config.toml
n_head = 6
vocab_size = 32000
positions = "rope"
tie_embeddings = false
init_std_qkv = 0.0373
init_std_down = 0.00398
lr = 0.00114
decay_shape = "linear"
MLP neurons of a small language model. Each row is named by its layer, matrix (up: input weights) and neuron, and shows model dimensions 16-111. Each number is 500 + 40 x the weight over its row's rms, rounded and kept within 0 to 999. Numbers have three digits each.
After each neuron's rows, "fires after" lists the tokens most often just before its 100 highest values on Wikipedia text that the model never trained on. A number after a token or word is its count.

L6.up326:492500544467544467468461432468470462570494519572533548478500452453509536462529496502500622513439506455466467425508474490509497456498446451500512505489495475468457419445494533470563424525475535503488466476524552458537584452505532535562451462432507515453511480517504498527507507493554486490
fires after: " the" 30, " an" 10, " The" 6, " a" 6

L5.up631:468523470488447534537554480508536521464542512523482490512477527480566478495463551514523553509459555477484440496445438543422589465410530493483492508509528563512467382525468505478521503531528562465559427427464512530474529518485505524571500535475478537556464496460511489454520502449546436478
fires after: " the" 26, " was" 11, " is" 6, " ex" 5, " as" 5

L5.up1064:495522504491515564541447459457512470488580561502500478574480503457524427463491487569541472543542535501557499438413543481486481550492490464451454558521500549553554467503447501423502437484522528505502418537451532490563526531474528512512497583542519447487434441489505468485588510503497485488
fires after: "," 64, " (" 5

L6.up1072:471527533478489475560434576508444529460524446526544451465537548528471427426553463490506536523489444522481454463440531505503490534533504503485473530442568526493471488524459477444448414549471517439510522533483498499501476454498509513482487534481468490479457478492471527526482511537461516427
fires after: "," 36, " |" 8, "." 8, " " 8, ":" 6, ";" 5

L5.up1043:451545546485535577501476470480453526534503538542453446480531409439446418483470474511522477499478451467492509469467542532471480497475517520511500513529565523530460408474518533451441490566588458470512477493507469524455501511528485547440522497469525502465450517554517496497490533513545519403
fires after: " |" 45, ";" 11, " his" 5, " the" 4

L5.up784:392511413523499471516521548506469499585588519491496571512562448508474476517516471418487566518489513513518502496452448578474499494516574492440502495518486520507573538500461487483529484580603504415536440433490529523498451558467519513501500493541461432458516517443445431545498498522527431457
fires after: " " 38, "|" 10, " d" 5

L7.up1034:446412471529520431465523498457553544479517472460531504537498474550504516404536508550464518545553521476516504526509556440544524480488587542482484479448486503491510484470522513528511466574554494534488479511510496493486529405605464480492531537475440489523551466499592486486526536497468446477
fires after: " a" 34, " had" 18, " has" 13

L8.up735:417473454434518527527506491537561530450462564480507470493444527532499506476508502494519569516476508490515492485545450516475449516479500490462495518446556571547467524514475438531520464485571489517477515509503501506479485484577483570517547491415579471501505507486519530514498476554493436448
fires after: " the" 44, " and" 7

L8.up1507:460554577503477510530534528487484535476511538485441505494428419493446454570575536514552494518539485446476561506478483509549535490507514496442478569524509536442482459497510448523471484447500480479445555479530512511518491483535543580554486503515488481454449446464462531455451543517477489484
fires after: " the" 36, " on" 9, " was" 7, " a" 7, " |" 6

L7.up610:479495439478418467550477543469452432487475568441561562483514434470479464511487490462571518517545547583529470458421540499462470496532457511564492512506496602532514520471509465488569493556482505537517488525458565431526484502533443524553517488437480523531525431497556479538545426556443522513
fires after: "," 46, " |" 12, ")," 6, " was" 4

L7.up557:488509429478459468528458568521471486454511465463524467482473565494446376508553492421517506479466498535543506488441490545471565477407495493497488469533501409403526515471452432527500467463473497483472481442515510472569574506544508480524491579525517499537463460575460491612537519503551477498
fires after: " |" 39, "," 10, ":" 6, " –" 5, " -" 5

L7.up815:388537533459525430548541528517483513544578523472504586527503547568573405461444517503534583508508552457500519552435577538536531443458532502472491536447623490541473522489496398522456409533495482580559535435458527508526519478482518533498494448484486432577450445565435521561517567456494356536
fires after: " the" 21, " at" 19, " At" 5, " c" 5

L7.up466:550454638463454522529507516499471511439477525497487485515410527500497445522504544465486477558571539438482584515530449543489472554486514421505474574533468525545533489507573484521552493494480478479456558534498520486510509523411502514521479494544524497459458484499452526461430516485521467478
fires after: " of" 28, "-" 14, " in" 11, " the" 6

L7.up189:496483551489507611569528510510532495492504419487498511464474522541563446468589510458500534515420532502483536514477434578519534532467492470486505525515561498534402443512504517462501511474533523463546490508419434439524484519542465516540497492465449552480452469495455517474534514442491489504
fires after: " the" 42, " in" 7, " |" 6, " e" 4

L7.up1011:471468548466494431568482470559535461529466459481460493542555519551493557504490482481475554514498606464432466456441498503522472444489496499487406482513510528486454516508511441418472476449438499480468573464498474523486508542480549568490526463568481551561454446547447528496437481411520492502
fires after: " the" 39, " in" 6, " Supreme" 5

L5.up1171:510447504433518526466469533449415491508466509498522446515560511540524499479524477562538547490504560482524492512467431559462515505500503497490488561491553608490514519429584423472426514481518547519511497542527484468543554546558477457476507510537500490459484536548443521515500498558476522520
fires after: " |" 54, ";" 4

L6.up210:462481515488517506498418522452544503480520527425548472544490418489492515471467486511578527564527532497531417527520518510454463507514430486502549534425469451542549473455519544515478408539560514507525510556513553497494511516449486484540503582521465494471478421530452494536494426527506546494
fires after: " |" 35, "," 26, ";" 14, ":" 4

L7.up1434:479434508563542487513458547524478546446530508514479560504470396515468544395487552582492513518554519478505507476474503472524493450499470506474470470540497511521474579495487480463488416468533379524445508483481524516519472527467435520487479437470499461463476498427484538437492532555487551490
fires after: " in" 35, " the" 22, " of" 4

L5.up598:492418490572477540483466512490542504553512593520583509433577516500510542540536528464621481499482466522460538444497490445456539530463478464473493458502567534499529403465470468477521470513542448494480424506489408537478545487435487533543546525522571466502511513522529485508513474539458468458
fires after: " He" 19, " has" 11, " he" 10, " who" 9, " had" 6, " she" 5

L6.up561:483517482455485552470521480446531537542518531471448476526446444474465455518480472519468533508486585455501516502497508572530465483516523483530492506501443506484486610480554456468452467576566527500497540486574464486452485482589499514576564548403533558426427474470545532549522469509461479534
fires after: " the" 28, " a" 14, " was" 5, " as" 4

L6.up937:496497472533490490453494486421514602459457557544476474553477508502525500510483565526481500505571523480565542540504526559472456490470476456486453519499561452490462527489507491494612452488462373500511571496493500500499460510481505451436511490554480490414514480542513561411484537506533523511
fires after: "\n" 26, " Act" 9, "|" 8, " in" 7, "_{" 4

L7.up1462:407478532530511487503492549481444538536510525439496523515432452561510498526587492493478467527562508493581467472499516521467535508506519476479524475418489467444497495558549424533497506517468522464503430523502476571411541517562510512508511459465527560544464473519562474569503489499509536439
fires after: " |" 41, " (" 9

L7.up1332:493518533493431517498522510553487567524467581461445463550473379540481438466467531518470478522475506521483506451418449518406551534550467495484466473454453540571465499477553463452541507515503561495505511472575458526453475419564536482460458537472473461493489536487440555549498479483466561518
fires after: ";" 37, " |" 12, " for" 7, " was" 7, " the" 6

L7.up1390:527510550467489532615502555427574517447486537430513529472482489483469485491540552474539502486548522451498442493445535537485457555548521488563507584491492517538543453406506438522486515535508457492443463513483538459541571505474532511482462456456488508546413501578530437589393460497523450496
fires after: " |" 72, "b" 4, ";" 4, " 13" 4

L8.up1013:473471553493490545550479527545521462508520494445557617513526519512499440502490475480474495554498510477536490497437518523472524510520583482456481488541500472442513426477505515497523542478496495503467471560562444527483448548540526548546479488531441489481454530563476428534412503556538546445
fires after: " |" 62, "s" 4

L8.up164:496449474441469561554441498487487511481539458536508542591584495487471499557530529418468551545520522480526491512461491497466494507486598562473490449568518522518460416402516489475563462500516474472503536524476498392542563557480506449472500538439481436451495437490485431514469471460511456463
fires after: " |" 45, ";" 14

L5.up151:524511585527507519490482498508473457520500477507477631520516472469474451504628487505460502488502541452535511487479544472499524494466544525486478504479503578471473447512475506490535533584498408464493544575578521566488465491463599586516494490513487478557492428553392415513536528560497454409
fires after: " of" 31, " in" 21, " a" 6, " for" 4, " the" 4

L6.up333:473549521456531504571495567457492507527526479528545426529518472526511517489511441535505485524464434451503439443387482451437507485516509407434565438474468552536526488490501454496495430494507558531440508549472489487482539522508485534508511537542551514496431432457516443556467544548490484516
fires after: " |" 46, " was" 10, "s" 7, "S" 4

L7.up686:507505480520451541504486497531436517514552511485480494483537482463518461555538566511449506503538506514501569475488476457510569573486518471454510548508435480470494426495447512509519473500529492541534488449410571539486494491520578527481481435568512476513517444546458519486425502541509427398
fires after: " the" 36, "N" 8, " a" 6, " The" 4, " at" 4

L6.up939:545431549503554530516474446462469465480547548435600476505545536532491498536453498476516526504489509532563503453458524570494478441518427502536493434559500533517488419456529505451471553491536490464437510578439570517484499440453504492478514496435511466492426505597525478447484507527502491465
fires after: " |" 66

L8.up1213:487465510507490525513504539571454467499523485521494532506550553420506479542496555468459554572480465446543528540541421527458468564494525408456512516525545560528470454432513468441528462553497509493571486522456482538534469547459476541469542454497486422551443500583470446464448496526532526548
fires after: "." 31, " (" 14, "," 5, "|" 5

L8.up291:536560490471437573502480540535469464520510640528497484494544515465541572507469448475515523516506518495484456444526471472524556499469465485530415488461457476476490459518574553596492472527517494519569476527411537476471522491558488596495493478539484545466469511576528503455458478519533426500
fires after: " the" 40, "\n" 6, " The" 6, " for" 4

L5.up1029:444467500465571525469469534473465480525507551543508492504499476485473452505538499507569471487475547512547515505489558493455532509472402485522487452518455518588470491504432445433440415510496482482515455540531491492544554433520458485515495558490470458480498493535462458505503451522545509468
fires after: " |" 33, "," 20, "." 9, " in" 4

L8.up1390:466512496500484510504552481449471458516530541459510519527438472456534520463564450514527463541501496465439486463542561512547514455513547482457483578512534545570400464458544474496518505550462454496435470444433522506593534486535558463515461434470574534470482457462472481511495534524475536489
fires after: " the" 29, " a" 16, " was" 8, " is" 7

L7.up1080:502438582499518473542514553515531478493494512499474492515463442481545544522579593438413417512521487514562526463515534507449536482497579486467508501538430500449431518494442402429561470436491445499478479507462480473512521514503538517520473524484565501444522521464570445496495500451494495500
fires after: " |" 30, " (" 16, "|" 9, " the" 7, "-" 4

L7.up1073:479484522542506525546487474559535532509499534475449506425423465541625517504504589500472560465534521555575452470468476437529531521532532504469476474458466476524510428483537493430488422509512486531470467437497436445471527541457567545456500572481540556524506461442514489535522543516492460476
fires after: " a" 33, " was" 9, " is" 5, " an" 4, "s" 4, "-" 4

L7.up751:517494530474435455507500486579507496455482543471484520488547412474500489505456518474491534523502592470563492500464514553410440556506482462460422474473441532488490518476530442508539373512510529506563582508500510599563519421541513531559511480461452425526471537472535538500439483554511468494
fires after: " the" 67

L8.up1210:485430490511498481563451529453465489472496489494511447487535484493541484510549533454520476493565545477461505496460486515426557570544505511511529488498539567442507447506467438481565508544522496538388472544460434442574520512478450487471491513493537470518490422530474495549467548465430511581
fires after: " " 17, "-" 13, " (" 13, "." 11, " to" 7, " |" 7

L7.up1166:423517477433491502548459532478557555505476527427526493514523531484526448491532466479453535489464543461545436474495499419466593556486548447462489454465436443551460460492536487433453484512474557567475458550525426511475513420504512481569484516556516533469469458486510490523553560517524461486
fires after: "-" 17, " he" 14, " was" 12, " the" 6, " a" 6, " had" 4

L8.up1326:546488489493480519553421520532500515460481518498512571450445444499478484487547526521455541549511507458522467419519463549439540543456491496426506463590475498543528430537470461446468444512568464485490477542503519514515545520500529464519531470482523479484514497454498448451500523451518498446
fires after: "," 46, " in" 7, " (" 5, " New" 4, " of" 4

L7.up926:495452534532533554568479520497474438434533567552553466514487499604530499530477510484475576491524524491477460490474459507441501507483509488463517459571525479496421504492420448510431485505558461511477467537538465513484527462483464518463542435496503524561441485484505505508517459568453567537
fires after: " the" 19, " in" 19, " (" 13, " a" 5, "," 4

L5.up1008:597475486481514468467480463554530489493459498553537452499470444504523469494476484451512562498472484476565475463475495540545516496511551566441505566504511454479476461519496486528456520556464525539542482531509501452493516507438483578582517574492456466508481553460460498529469459466439561481
fires after: " |" 51, " " 7, " and" 5, "," 5, " 1" 4, " R" 4

L6.up980:509550515490437572558520496579541525433467587475509481534516523438512473477555449515505501495504463489495494466528532472538514528414494452536506443529522484506432547501456466418480423532489475505525441500449466449510541409524521471516537482559454450483391546487434456499524573488409477513
fires after: " |" 36, ";" 19, "|" 6

L5.up389:419515464486436535473509548538561557482586464455519498528522379485518550537540518481570519527454482549539462571484535491433508527437467458451453482496532502465535527491513530490527445446448494429497515494475507537512534546498455519450515507518487499502470470542472554515540522485526425569
fires after: "|" 45, " |" 28, "\n" 7

L5.up673:526505535535537510482563485462521500502575506524451495567496533546497525476539474454471558473479434520500545590488573604493564511480494445493496469460478516530480483478504464558517518570462415463523464472476480471501515532485529518463550480476466450477484483511501518549514514504527475564
fires after: "-" 36, "|" 19, "," 4

L5.up1086:509478531485464547542588468433544473502515548513514562473435471535496475526564522461541552512476530529471501533506532456493501405462470483463514466499475581554445475414483509492461448489533479488447454507460450468442600506526464450532507465455568508516442502600508512529501541563496488435
fires after: " in" 25, " In" 8, " (19" 6, ":" 6, " (" 6, ";" 5

L7.up786:470478505510473534539497532449548514441588476472520489412486442431553433503589593511494499497530527468444517516478496476562580499425521462460448505443578459474417470440476522464579535464458474463537508491446532515448540575487536565447553513541469575441523549437518546587444546484502511521
fires after: " |" 27, "|" 17, " March" 7, " 1" 6, " January" 5, " 14" 5

L7.up911:542495504558430526561457534453475496497442577596516467469457449455484461464522551569562548521498498535509488472497527570470556516482526500542483488455528407619517527541434529467494525512497494549531487483447446501580528472473504519464444472515515472545489426545439422531557487461549481476
fires after: "," 41, "." 23, " |" 4

L6.up550:542514478461508490479471539424505449507440503490497492456534496497455489550493505526545585504454509440463531456419554488508586492507505519455509433540497447483394533521453446497525420469517465539563455541509463461535530522592484528504509504513576525555451469532523572511497427494534455509
fires after: " |" 47, " life" 7

L5.up1443:469533484563451491444533519441435422491533484496479549534473445542553519558493466516464556514502523420437505548485464493484532507490586479511515478533502483489563552472463466485528553536590585542553588478523429496520442517481470533550448472500529513469500459484526482582500461532500463478
fires after: " co" 22, " re" 15, " Co" 9, " " 5, " Minister" 4

L7.up57:500504503557501503515499589406482418505494498508519503490545524474484501532496521470454520489515555468525446511485502539479531554529509525503449493482485584550443500481530526500574504544450493501445583516438459388534459494489526516436478566382480530503480502530492527532471472498528486467
fires after: " the" 31, " in" 11, ":" 6, " from" 5, "," 5

L6.up700:450446529457514496495445476537490473493508446534501481445504515458525434478498491561457562491521447442511480430506427503590514502471531495503541497474504457502531426464490445553462505512505496526481525483472454438539531515513534521462531519434459484491448502554459499482479539479555513442
fires after: " on" 33, " |" 17, "On" 10, " On" 8, ":" 6, "N" 4

L6.up320:549532508476478538520559479529457451449560517486559504479515500516595452510475555468510445589500475443553474455512513538520496424412531532443455585564418488464478475493512486518491471476474537499468502553480483513476495390586545573478474492528423530510540509469500399526477483434524514433
fires after: " |" 57, " " 9, " 0" 7, "," 5, "\n" 5, " D" 4

L5.up1112:493458433454468513560512511557522503514581539571458481516502505547511395566504495510535477537494494540535511461534439473454513639526516457484519493468424548554449470480478487490460576580457459533452422497586487471496530463511485509517521518426461550544406381525460471561437518491539470556
fires after: " the" 43, "|" 16, " The" 6, "," 4, " —" 4

L7.up803:497454516585475552543444543468445383530420553462545504564454458485573477522579460475541502499540442412476483449501538519456520500463559495478476518506522546510514474537476503480449447459533441557526414538516422552481491528450544507470510568506538484577434478495558462505481481551483458451
fires after: "," 43, " United" 8

L7.up44:524490553565472491555433515513477431537498514440493452521493508430535507490507545546489517503400541527455475481549490554507561510493472399486576474462541539519483433497508534463515446470545444575466497537563522534567476514537488558486560580536475577499484481506419505511524517519466476478
fires after: " the" 24, " a" 21, "-" 10

L7.up489:571437525522425522552485561451483568485489566493467478476463513432519454515510432505522578454526448439500468541458434541517495538437487444526438501483523475546470445487466496435561478511520515527469438442465509462564542525526527414545533542483555530525468482516525435530476535540473537452
fires after: "," 39, "." 20

L8.up605:517487491533489548570540557463512496561606503425517601550507493515541464514469471494490541494432453492531550478525550576475554482488547415500459552514496490506564496444552491489483478584473516486535494482487443491463534497454439489510477499435443558486496502560388466534417491548521540446
fires after: " |" 46, "N" 11, ";" 8, " in" 4

L7.up186:441447503469477506476506529466441501518533473504568546537545517470476478471409475407571513465521488535498498498462456483406524568455533453433516475555543572505490486520514483473570474529516544506462497454423442491520496499533439437539509576420482493550544478530439476592473583511457512533
fires after: " |" 41, "|" 7, ":" 6

L6.up1472:522478533523512506602472489536476558458579569438493543459469543488532472515513603492468505510517452498511538466504504489539518579462447441427503463534483510490492561470461472493474506517471526455536555499510508498443448482513475515444474534469530494588520462470421485532467484523497520547
fires after: " |" 37, " 2" 14, " 1" 8, " 7" 5, " 4" 4

L7.up672:467543617457474457509444548486510452456489499521503460520546494495578473446452521520522571526483525520539455499538520450484472524417465447447452457518588568596494501486466494387537474525506468506513527494424502525483525545535540500504478463500497484515447493453530524594493482522475512488
fires after: " the" 45, " The" 27, "The" 14

L7.up644:505448494529495528544513549516547525535539499525487489521441454506513568508540587475496477498503469541575400545485496493476537505447525434513524527500558542429453464482455433484468506495474470531481499547444468469524528532540467540485466499449470546531463474431473454556502514550516493519
fires after: " the" 24, " as" 20, " was" 7, "'" 4

L8.up940:483478496546495481544508523489539508452558477488519498540511487501561468520462561428444521624515495427532496505510475495492429498433494473418502559489515507499559524436470530494538473507465461509553620500514477480525511489560497497490542498479479462563503510498553482498480507482492506482
fires after: " |" 32, "|" 13, ":" 4, "–7" 4, " B" 4, " A" 4

L5.up615:512444477478473547506503416484505493509558531535474538568490515505493431517532506501448490562494508486500528466534504504557493547507506503459513485483499500496459467436477459462529493510436494478489494471487502496585553433496469546574550562471496522428467442550462482559534526482427507545
fires after: " |" 37, " the" 17, " An" 4, "|" 4, " men" 4

L6.up408:506473538475490490518462490513456513532550452479534481494465473543486464514482474456545500476468619495529478460480421499524441507518497483483440504537515494534544442461462504508531487562516446498453483503429541509516490475500482601570508554527511493510421423517577462504433502563511522497
fires after: " |" 56, " the" 11, " of" 5, " " 4

L5.up461:467534552505446526521544473471516534461496509500475540470534445521565532505557587546430528499505462505409505449472487510538540544469578533511539510529457426458489399471474449455519532549527561471467480449468508527501530432515587563508522527425496504537507421474532494519497486503521541460
fires after: " the" 42, "|" 7, "I" 5, " |" 5, " (" 4

L5.up375:445435506516535513501452479511501502516452509552530545528507464520493493475565487446519506495570578460431553395504466533448468511515585415479472493464483570479534407518480455524499519545558476491585525528541491469628484544509446510502551433501462429466499489527505506456462549550476434460
fires after: " of" 17, " at" 11, " al" 7, " in" 7, " de" 6, " Al" 5

L6.up862:531567451538495495496450532543534486482546535460439512459561469468563491449574497518466459525533563533484488461525444569452531485468488407494489450552521518555478495449410450475592537539491464538509523503485555505509479485520537541502483500453488515481473440518440515546455565546543556452
fires after: " the" 62, " of" 12, "-" 4

L6.up355:453557473462492526544545541454559499469529558496487439482502478526539506606571553529425497572513538450465504510461516519480478476518496547492552496533479447506468530417499508554537512521558499526430503563471534505519545489519558533562495502524478490471489496526544458497522480581582486532
fires after: " |" 61, "NED" 4

L8.up652:482513517464504534562461473453566401523537531489520544530480532474481483522562508485433417531479484543510523524484521517525501544488494522473509453484486487556519476460508433471444491480499524427462488541520529500499491519428509513575485500503572514469489450490462456520529471446491508543
fires after: " |" 42, " 2" 5, " " 5, " .6" 4, "|" 4

L6.up1204:465490507458516461468495483489507578522506567401467533562535601468442513464514512479533490541532612487478527435482435493485478544539526515496503538508493453551501500528484532508528444463477512580572520539447519488469514411539452442570484575412478528480496472555451475514440543605581480442
fires after: "," 42, " |" 7, " En" 4, "lu" 4

L7.up453:478493406459489493511499548455504535568579470523503534503511531505476497566521531540541553571513466527560504474505479434467467522443543492449495480559458536513511506479534493431469459571528462517568456475504475447508490538524536481506461519509445424527526477502492476564458568447516525492
fires after: " |" 32, ":" 20, "," 10, ";" 4

L6.up1522:483541433537450538514493499480625520462477526536495515553533438487469495516582508516483525471501567415523550517446481491470559469504526503491510489549488500427506511469478470539479489430561522437480542522534525505478531461433515506577520426454521538530456467497516502493521566553497481494
fires after: " |" 44, ";" 7, "(" 4

L5.up666:532490489501518488496491504460495478508490578526527469468489495545556464432459520524480529557464520529523485487480517572471462506552499532483388460494458470510459551465444507559565524539447578539469591511476424507528530409478431504481467557482540472499484467502502473499522519467459516493
fires after: " |" 31, " /" 10, "-" 8, ";" 7, "," 6, "\n" 4

L5.up1504:477469489511480515482414510462451493532449527442554449498537426465428477521488435565506500525547485449541514564464528550459479489499526523540443481531468536523500489503545477458589422513507464509469535488521478526418510412523447424460572552528505515522469522502488484540481528535564536538
fires after: " |" 47, ";" 6

L8.up809:524516432559454555529493532550537512488522483479536439562558447501505453383545529469484482554486479445458495515508453539449470488489504432461470440482507498519494456467531459473526512488549524492466521467397527484528549475553413567484532441434487508485502459509467461470536513478513438517
fires after: " |" 37, "\n" 13, "|" 7, "On" 4, " In" 4

L6.up40:465482501484467486580518549426531495485510552433491509628534512478512495462518470502454511565501504519586482534511507496547500466453485462480413506555520420526480466447545418566482490505476530472520446478519486537434481415493509508457527410563486484460474524513508500496523569514478507460
fires after: "|" 35, " (" 6, " March" 5, " December" 4, " |" 4

L5.up1248:550464516494441549497513519506510499489544488492562511484554454469444456470495522548479444493491511499539471518519486541490464473507515462482482525527509577462485458468469497509506527433461494525463526501502483539547541523483474486533546439417467563491447543494515537566495523556515438574
fires after: " |" 38, "." 10, "ship" 7, "tun" 6, "Høy" 5, "s" 4

L7.up24:504504537537515495441411573459512476447512608491507538495449523427558465556561548528475514563486543480564477536532504514489517503450511471460549474568544521559501494430576473486469526504475521501499507547486540463558567494497554444529551492498470525522499506495490481510463548596460501475
fires after: "," 53, "born" 7, " Northern" 4

L7.up725:482497499518489478491480566497484562546511473480560483439540465520561539553526470547389474647477503485610496498508478513450534527511484510428526509532460471495547546527533539458489512476476519466495435503533497492409455508557452497496426556492467502590433515476486449540471507474490494468
fires after: " |" 50, ";" 5

L6.up126:540549478507479477533500493502582547575495510527519539565478463509518453494502474521508508529518526519556444477433467548538538489498477448440511522563514539521442470490499475522454438461478504586464502560520424498522501564593474566504520465501423485526455466522492427553505476578528442443
fires after: " a" 34, " of" 9, " first" 6, " the" 5, " an" 4, "," 4

L7.up902:503515527568549615529425509437508498528486529545460528439470484582496519485535562468468582527478474492478428512572515510504438531471483547481484454469537561475460479438483488474507454462530456500536492512478445470487454510579571559550491548410464538463506478532462501526519457458437414465
fires after: " the" 63, "|" 9

L7.up1183:441429468484466441490379452590528529527486473426545447562488459514505538473557454544515664486437501504510511531489466497411546458479482507409494487488497482480480477476535525460540491442483462490443531525473482498544493484526477530569501489469520504507460481519501538476415550493528515527
fires after: " the" 49, "==" 10

L5.up840:437500518535486583535485503499584545441603509492539560578503510527506503528548529481496496520533535502501559472454498524551488508489529525494468526529447530538483553551450433430562521473488505516507529550546502439518494486516492442531477465502522511458519430505515416528546509499561502553
fires after: " 4" 19, " 3" 17, " 2" 16, " 6" 7, "6" 4, " 8" 4

L5.up354:501520462497464585533470472516497520581501577478587505468438519517488434515485512478449464506559475481532492478518539562476490483478449488458497461419504481460443439545507562423595505510474466575533566541569472496485460502480469442503570483475507520518469552496459454475547501477449459453
fires after: " |" 43, " was" 9, "." 6

L7.up377:397542510428531489463532489474544424542406545435590449469486449545483475531503473482556450491511528476497504442470496490465486470512432489493483513541527532485485540423555489496464424528559522490423469468572506510503482442495464550547566535475462585473428439535547531502479455516514533500
fires after: " |" 55, " +" 17

L6.up724:406457494503538527511499527459535393496544481508509465472440427545553483502491517501474486520541546508471520486485445526389497487462413505459573450503556517533484534474513406551518534534459487465489545485518443460521541558518488522479486458443485468424517491546572461481517515505524491509
fires after: " on" 39, "On" 7, " On" 6, " to" 5

L7.up145:542555583476527491551478472537497490536493483507473507511573506496476536581534478535469553519459514509469506448486580509524483540492509456424524463476473466504451453450441444608468430469503458485513491523519582510476508544556545536529503452502507535520511474544427426560535546579562478520
fires after: " |" 52, " 1" 14, " 2" 4

L5.up427:534438530475509533541516588492472452512514487537501505603469469470446447490526516453480504492533538467596498489443447568526480520514525435479521504512530597536506488528556485478512538455517492486521550532500516577563485517485526417470549470515556475531379448473469465462438509506526412490
fires after: " |" 39, " +" 8, " Marine" 4, "," 4

L8.up168:468506493414495441457546450557547502583545513514492474500504464382488547479557577567486531560506483538485460459478502545486537576475448517469485498441514489521490448548472554418530497493439467572488442527519529571516513414510484461521495471520521552475525544474518456463572515549441443496
fires after: "|" 44, "m" 5, " " 4, "p" 4

L7.up231:455468531495465521504486575526473486485516516516516505511537430492558490534508549488509524505486554406480543451489497510456442498442462508450496547509499481575455536480512453534509530547518484489519509475490511543558471510536478520606469530462465468550467543488590524500538467538479522584
fires after: " |" 73, " 1" 4

L8.up1513:506516605560472524549454520497489479543464509518487579472448455511489457444495576466510567527472537437469551454550417469518505491480439479491456481473514563506454465492506469492564485561510478571555549512471529506531487485585502565483502476489457484335498414557478503509491494477504532510
fires after: " the" 37, " " 12, " a" 4, " 13" 4, "\n" 4

L6.up1467:474460480508470484486489542560495503513515588522546516497541477505478529463530498468488484489589467543460467498467567583506546529514534459457496536445523504482575498449432467437485514563459498484472441474448505460556521521475490489486580539487448424453453551535497507596547525523535509547
fires after: "." 16, " is" 13, " to" 8, " not" 5, " was" 5, " be" 4

L7.up952:412503498440553495565507469477466506568438556492537517486438530511539533515529508451500468494533572536526490399540522465386489496472479503509578525514526426512533529519476503449538543515564460479468418548580509436490566510516505545513538517487499546505505463506564452518469479514490505539
fires after: " |" 46, " " 9, " Albums" 5

L7.up973:442521485521441480550400493494510535540499502552468474522483458523536476542505477440522511468451549459538461457476473586441488539487462527475472493518466520502472482475479519429541428527573424442496573522526496494469456534462494549456530476499462449545439494425494498552501492503559476451
fires after: " the" 40, " The" 26

L6.up60:505499591517545492524497494514496412484499522490494423534517446516438472522439493484497573546518559489461517513454485544469515464537464462425586473538499522519473473427469491500494486519434455498498510486475554509468568560469537561517499449523558576504475449585556404508497508477551447445
fires after: " |" 56, "-" 7

L5.up867:507503552526515553470472522534507497492566481457505501458463475524560470451455515494489523509593518512498525522471511524521572477538558470435508498510545521475509497445473432470526450555484492570484446487505430479574458431586509606506513529516453466520469523527537508463494503449497502480
fires after: "\n" 24, "." 23, "-" 7, " |" 6, " co" 4